Weights of a small transformer language model: 7343 steps.
MLP neurons of a small language model. Each row is named by its layer, matrix (gate and up: input weights; down: output weights) and neuron, and shows model dimensions 32-127. Each number is 500 + 50 x the weight over its row's rms, rounded and kept within 0 to 999. Numbers have three digits each. A neuron's up and down rows have the sign that makes its largest values positive.
Before each neuron's rows, "fires on" lists the tokens most often at its 100 highest values on Wikipedia text that the model never trained on.

fires on: "iz", "oun", "st", "d", "ap", "ad"
L4.gate35:348537476475455515480395565551528568484507517524497446531485433581522502446565419488397610577497455436448536529494550476519466531484525552481414539511377442460459555611535440431454434479437485467447425539519526508508485497480522531420508431479485560495485518549522486452513528549481426497
L4.up35:524445580478566507495453543506512527526445465569513587488449469537567514491654525531551597595459439522554523562437493522505436445563503570436419514530495484537583470542494396535528572524442594471531530464514459553527508537546581478448414453459487559566487412509496505549432491494560519494
L4.down35:593510499456474527491491532512475442530539494607467472502512537549471498478465442508497581530508462539506465505482435567519484557479510496527483440414385650508512543427509528456429453430513402529467500437564508440515507392496493490510582476569537552561477468516486414524448540544517523477

fires on: "t", "ial", "ased", "ing", "ide"
L4.gate48:474539499567573498523484449510421560489387394546606460483538473541566556485501599588525445430534551419469420490441552483482530485489521574498523438450480602474472508498512568512453482559482424551508530575542487548478482491503449453555531487465465498544566500508384533521525494434561416424
L4.up48:519569495590400467521483487434437517537513497470507528505529467502557556442535481458398494520519583444487515414467525516579555563456501465560475479564487494460508546539509556461515507484467490516509489505511489518415482494473473455487492571487403417549584544671492472461450429421496524447
L4.down48:460460486503564441498493499608446482428398499459437446461535505533420424525554491469543535504448422447486419489488439428436475579546467495471604511450449489575500433529582464485490391578553566454536544422430459498555515516554483469516471553494508596402469474488550482533418660479470468493

fires on: ")", "id", "g", "]", "n"
L4.gate183:498467600446526509421518465479588400465494476540489432483544460495496349442540418479496529421461474529615412457466539478532593547547491498434461390536560520524529534514559491485520553414492611482532440422503421449537435425523461547516414419439551514537553606505481467400500432464503451511
L4.up183:457492579486501581525461517482514522609539459563493494554482547547586472480446525546523540436493495467574469589475439569485525502525538481521510465584461418469412487422523575559437443455529602501485413522563510510536502557439414472414519539411537470520511613470555458460592468479470513481
L4.down183:462536604542422471478597502422440441465426579541458446380509516490560529473547478550405466581497474442515504428494534430523565512594530443430459489531405566493532510475536453484567554493487490461522532418496554540440493492486527547417498577505609566452405420540444463582468444404483480458

fires on: "h", " Th", "iv", "ang", "ever"
L4.gate78:507520433582515482491505544539548469396516510472471578498486531580556454406550561534533465500580574432522589453483608508580445621525489482521442522581501453540463545510528601514475508585643488409405477543470470422548479435582540521536580485457450531491525538508514515492380513518451551549
L4.up78:545431433530472514536494520518483572482510447565493533522523562500452557410564520446509521444500574460447488487508528385406434498517486439442507394544500553495447539497516525394474482522508436454523415564503487486395515477498499534557506492486536524482471490512469464568430469483533344460
L4.down78:495446475488483456513539468461475421481489483471512522528507482531517446478500412573386637420484432529534559540511519464470485504420419491505556531477557505505521547538511465497503446462450537545368550597483559417549476424422403501515508459579452564502511491530453491504546387512506594539

fires on: "f", "ag", "g", "at", "eam"
L4.gate20:512492569548504477427543451464568500474540519554533516535553510465475555539485602480531599486487506500403473498467478592447444471524576482494526426501423572496491408543557440504484503537618498554492477491514482453529496565466500434537571377403515431513441484463427465554466513465511384398
L4.up20:494472471540472578460470608507439451424442536400511503524470505538570534563496481549544436595514428491550569517467526518484536503444567590478456480518440522493533514512675489477424468503518518523590562460511486567535618508552450555562551541456544566539499484539521455504450526493536505489
L4.down20:489565498452473493436517464526441558496582447437513457454445527527485505524465494506578427460440455511523541395498479568452479568553459585441580430474550460449462509605429450533483454507509509551424505438463538479513462454515520521537473514495509492431588482546608548511450481523457413455

fires on: "s", "th", "et", "c"
L4.gate154:515607509492505509524511513499375499446474570440517546552537472403498479407485600516534540450473476585459539559521543465425526446503500474621488550448569435529441531426484545388466509520585483576474516519485517480497521494470484431546536528503638525442521394456458557561563543408431511542
L4.up154:481543413517540487493467599459481537423488479583594520461529629492598461469474542397590439455499558495428494577503516529457506501563492495494447442491595586464529526505517455547493502574542520453585555503562491461438451527545456475505524438546520549452472534539546485467523462387562485600
L4.down154:489574518561462542434539509459528517527491537506489515369612480472505480511469560479500465584655510557481504543550565459558507518523541509494532454519506481464506568595478588507453485510469454528504550430450425542554552515474433454436544527470517587509524449549546574529422589532490457473

fires on: "en", "ly", "our", " of", "y", "ry"
L4.gate134:524438417519423502423516506551541536510536427479423605601474595472491562605500423514520466493533410449438492484552446456541463537469476453589492512500477496442620457541537479494508574548586426617497518475469547518567487455603465499477512479435404514491530493489563451485559526490587497496
L4.up134:521515425433433477568552372455531498543505425528448434514492439536517527524419491491523439424512591438497566552506552446522483496540489507499498538472518515503533507417434440488517454531532547447522549501404425521380538467537600558563528570481558492481429502468548376444506551439413425456
L4.down134:546494479429437427450535485545521462350446496536481473460516510425403510537576510584477497416530547435457545541446564523432477535458479352463525435502522491539460465471489424520469523540523532436527438561536470594567395387501481486421546505524542410499503483456453543460454520503570459496

fires on: "ri", "d", ",", "pe", "im", "v"
L4.gate57:516544528528594452492544620460507557421524513481457565629561550578494413554551391491468550576499484565466542492544473477532460465542432487526475519600490607509402472514501509554447502494451512473463530494575399525522481486497556552509469525520494601572417508519546550548501570437443501491
L4.up57:479499608495615492565479508511579535592465579483545489453461536430465532541591602499436467482490511502598498543572509521454522507469461467548581510426542507497392428533500473559581530369501524530596578559500467426437454482537500545483448429457532482427494448457510441479545534493527626552
L4.down57:459542544505555516436571592475481472531492597516500614542560442511532405526539500491524503510490418515510445401621493510547489491477493460519480470531512464513564556426590489445425522600515516575461563514477506576469428440600542459484534566559445520494520465423417556621523533482530441499

fires on: "ig", "ab", "e", "is", "ther", "x"
L4.gate185:479491481477495492483407499455495553526482469467501542449448464469505489473441499562504467502437452467541592554578425461529591467528560528445481514473505400493487502558539479570547527470476432456459604514429553450461558556494545357503508432549470557497467479507532471515364490565490546460
L4.up185:541504558553583541586502456452485427449448472543598420537516569521465506505527482545483456542460446548457489508372440525523455514459493498421547596503577447412580513525546478499472484470431458517481486555508594486475513403512543514470475474604445551484493519506439445552523488524536488535
L4.down185:584464470527511488515500518586522578561538594474528544509478398508514490513500556458460576583473561442538460491495565475506554546492457526377541503528452546483531527550446627529532463465543606642435540488580462491558581562566472505490471428425527461455576470440536486463466455522493603578

fires on: "ec", "g", "b", "on", "ur", " n"
L4.gate73:453460486522529530585425612492607394524514468446451478499390519536579521547521555479489443514535483442539523485478545455487481594533476484560565579497546572557560512476571550511515541469618480468496499515489518538470430512581387373568458554544486436496532420534476622467493464494473482528
L4.up73:551539544420527435488493556464540499462434458509518599485483454476589468459429571487535477494492509562590447501493506562566509542444568492608485451418562517501522434605491529574372493460493623557513503480507491538578508476396494430485430483544630501418491443546439564423480489519498392546
L4.down73:456492573603485495519484528528444508536535572518516420534478579558532421552574451438437455511507612425522453453387499443471567517493472544511507498500465483600494589472538448434561500480532539460524497502485571506579475542467511498475542585529476533418528482545593528477522558455502407564

fires on: "e", "v", "it", "m", "ore", "om"
L4.gate165:486468437523458464506496505446562561528491490530546512496514399501467489497565472506426544514595491479523515527542420502435582409437494530480511487501545509420488507580496535545501395543569530376457431587552473559583527556538590465577490468555481524572584454446512512536524617436485541511
L4.up165:490520538501506500559533472512521566450417467485481560504492410459529431508456490577503571548496487524529512356563448433556492547456495464524459534461418492449572499470470571552435472510546510491447468620618543497485495521575450443536475531555538546384572384507438489488534539444504576519
L4.down165:570434578461479430454406514489450432574434522401518461433525539413460484524515576506495424457566525435494471399486486568445525520435528478431509460451529492508505495477493528536508492501568521426603477525507400448512564522525418570571457419544531536486460480567494458535438541476521420489

fires on: "f", "it", "p", "ach", "g", "y"
L4.gate121:498596553500531481491544422450499495582536427437461442482445590590532479594465446462451428560522548457466469539542532524479426497523512492496568478537475571514501510439585422508456580557546523466563494418487550448500564575534514546477545448430540540461425441513597575448487525451404491478
L4.up121:415472495468493443546503480556511513551475525467463363466505578484493573501453505415539542434506407517516502489462550455477437400561570461444494514497472497456534512522614534534470508505474525522482415469494480574498478522548571483494486579456502552410443458624531540465570527568437611559
L4.down121:581500510511462560581447540472536531524413580510486471457497430509522587487592537545291455509483460480455458513485524432517514545527506473484504532512463433452517468456476480490569509538505472566475529519545437496504503504427576558463527653514513521509422489504426500427542538498532443453

fires on: "==", "c"
L4.gate49:520474516547581485593475512499563536477520508483443468473486379571491540517561458473479498509512555351450537461496534491515460622590536463536519488466515500465519497476467550511551489490557572552458453444481516481598495410516551525452493441485572411447414593453490502507557556466430537554
L4.up49:558464496498559507583427517430526521484518511572518465458528513446594427442470463553536434433492550586541461496448483517506434423514406464521505510498475370546439489403500568592513553485534499537615482435502483488476524442532537466385518589503525446466502486496523445548535521407430479565
L4.down49:538537495491519520428436472551491641506483542561499476460555501492551477475517502508466523412489436447478471374457578443500480475481461573586528444431457476512473397465496516485556506499595385526520488463430461582504536493553444541518467476477487480439551440522552576488629526516529532563

fires on: "st", "f", "d", " (", " |", ";"
L4.gate163:514472454493570447497510492460466578471536572547556460529549590507513487526510448500472554490512351565514494522532510483470479435501494520491449624405529456405522504480512410561500483530427480542430525552574493506457551439448521483585534499489467536457527494502573463514559577447478519468
L4.up163:499451532515427577510491505410447424489521476426539465527484496466515477438484438456598510516495542498489451560462501516588532524514486520460453495503528408412407425504523492476461460565452470482450521464505479508543494575468515489549478506576620573454464479539470438541488511480488494426
L4.down163:494508530597495504465465475530561542592535513503490556502534478449493489509530599534466636540473490526491476489513478507550496522431525493516515485490556517550577492505528496567546504494461498562489496490622597515465547501523480482516473521451475566565541419516522494528520442467593503614

fires on: "ant", "an", "ic", "rib", "ent"
L4.gate93:546599507581464605470456534497489397474468429423527435520592638429533532427548534576556421553473465554497531476546460456525479475553549411467437549480515581507482429481519461523533459524542501459557437515543512452464523564440457598429485509503453440507475407443594527493464505533426412479
L4.up93:380508490546523492445519426461409470403510502487510515456575537425493508475532507571442543572554499478450479449519442511477521534403438499539463515539586505430479610435535488553491479465469570516549455511546489572477576513560535575426511625498445574517525587447614470554482490544531484510
L4.down93:576433472484459489540556400406457627585597449496495421508524412526490544482489567496451483517530464529489442454437491573576434592465565499456464526525483482405623505510471493462589494497508508486440430581504493564424560493390523438507485447528532511478514522522446491490516550554442417509

fires on: "an", "ag", "ian", "iet", "g"
L4.gate148:513447484534520607454489536477558530456509511525381468515488521459468520600469453478507444543496659434472590507554542462581520544516556512469452623503457478450461497577597459424522516558470554495477498513552594525445462483493554542405583559536521527543545506410520440513516468556413466426
L4.up148:500514456498486641442482521479551480435562575591490536579612512485565413501477581476493431443535468467547503505555477425473553471524542485437592492489584491491527407554515509474519468490461509501521507479591577515535479432496494530418515510515556585459517505422544453420456480508519485551
L4.down148:560521473510460495494491504507525495443540560536477477530555481569460496535528554554480538484530410551524494508530460524617440530465482504534589473601537553512533440496519483482563407446466528513493466539482476517450455532454471459489469472455535506469579555544578461475483467492457527481

fires on: " first", "0", "19", "8", "p", "199"
L4.gate128:547578485507485438430524554475465552459502504482528564500464515506393432442501463517482493523425418424428548573454510585488492518564451522495561433465472427511605548559428472512538454533523445466547449418425552442513518479554585401571561552505533513482522440535451489434483512568486456543
L4.up128:551494563431537468485458558421455427565546559431539546483510477451410413481449466523501533441539476463479603532411424506500565472540434450513521514431577556562567514496534479421528385466465581531501527453462536466479518527529514577603503438575447474575468529463476481477492541519492486414
L4.down128:530484487492529520596508527555488480514568545532460482443494510552484517556450416457425530509578414433469447484447526382477468453432437453522486555404439468483549458499400489443499490423497520413484473515432504558485527504520512515506591437506569433412474456509475448480517487548473459510

fires on: " ad", " sub", " co", " o", "201", "vel"
L4.gate19:508448553503391484408521529541592525559430489488414484499519473434514507501500454460534431519471463377458482528537558557479522488409483532427533461585498473534409528495478517474548561490486574517426514541473524500561617505489543485499499473491585440491448438562552571482519540497409562553
L4.up19:515539575527466495553564540416514539583484456649520520530513474436502572484458468477518473470516567464449589412534466531506486555476469430424402485496430559546501602389469488540470474536569494533551563543448559446474541556471552495476457469543517625487479495471467467464458549559434469526
L4.down19:573517502421581528546546502510484420608464520452485502542499441480473454528505506496487460558455590449438527554497521500474501513486498536486479504541551430525537422475531519499505500554553574596575524467515455551480496499449513535486501558601522513527524494495488454439448490470540525533

fires on: "n", "f", "st"
L4.gate116:532489547485519555516551508505519454517502513514465532569523502489432493463492602492453548507427498438514523525420493550513475513486560474577397476503437542599571475479621466479476498521455583484543586558506429487460516489477552464474511429586604486581449369525590515514481479481458591457
L4.up116:481473558484576425565455568509515457579487525562480451515571543617502477426531560490542536539484438483506501527484565474570501554446550482527444552461501540501416577371481462513460453404431420544520562459441493576496466478468514446566417396473516457477508519477529465429525459441513388436
L4.down116:454563445521522534485482483521508447418560495578507526491433430497533542540517482505514567591533459522578487532552542497604612502511419464562508492533491556545568492507537536555556540608550537537509496530523591437468538520592450532527490568496481564490445490550574579616541516563464508411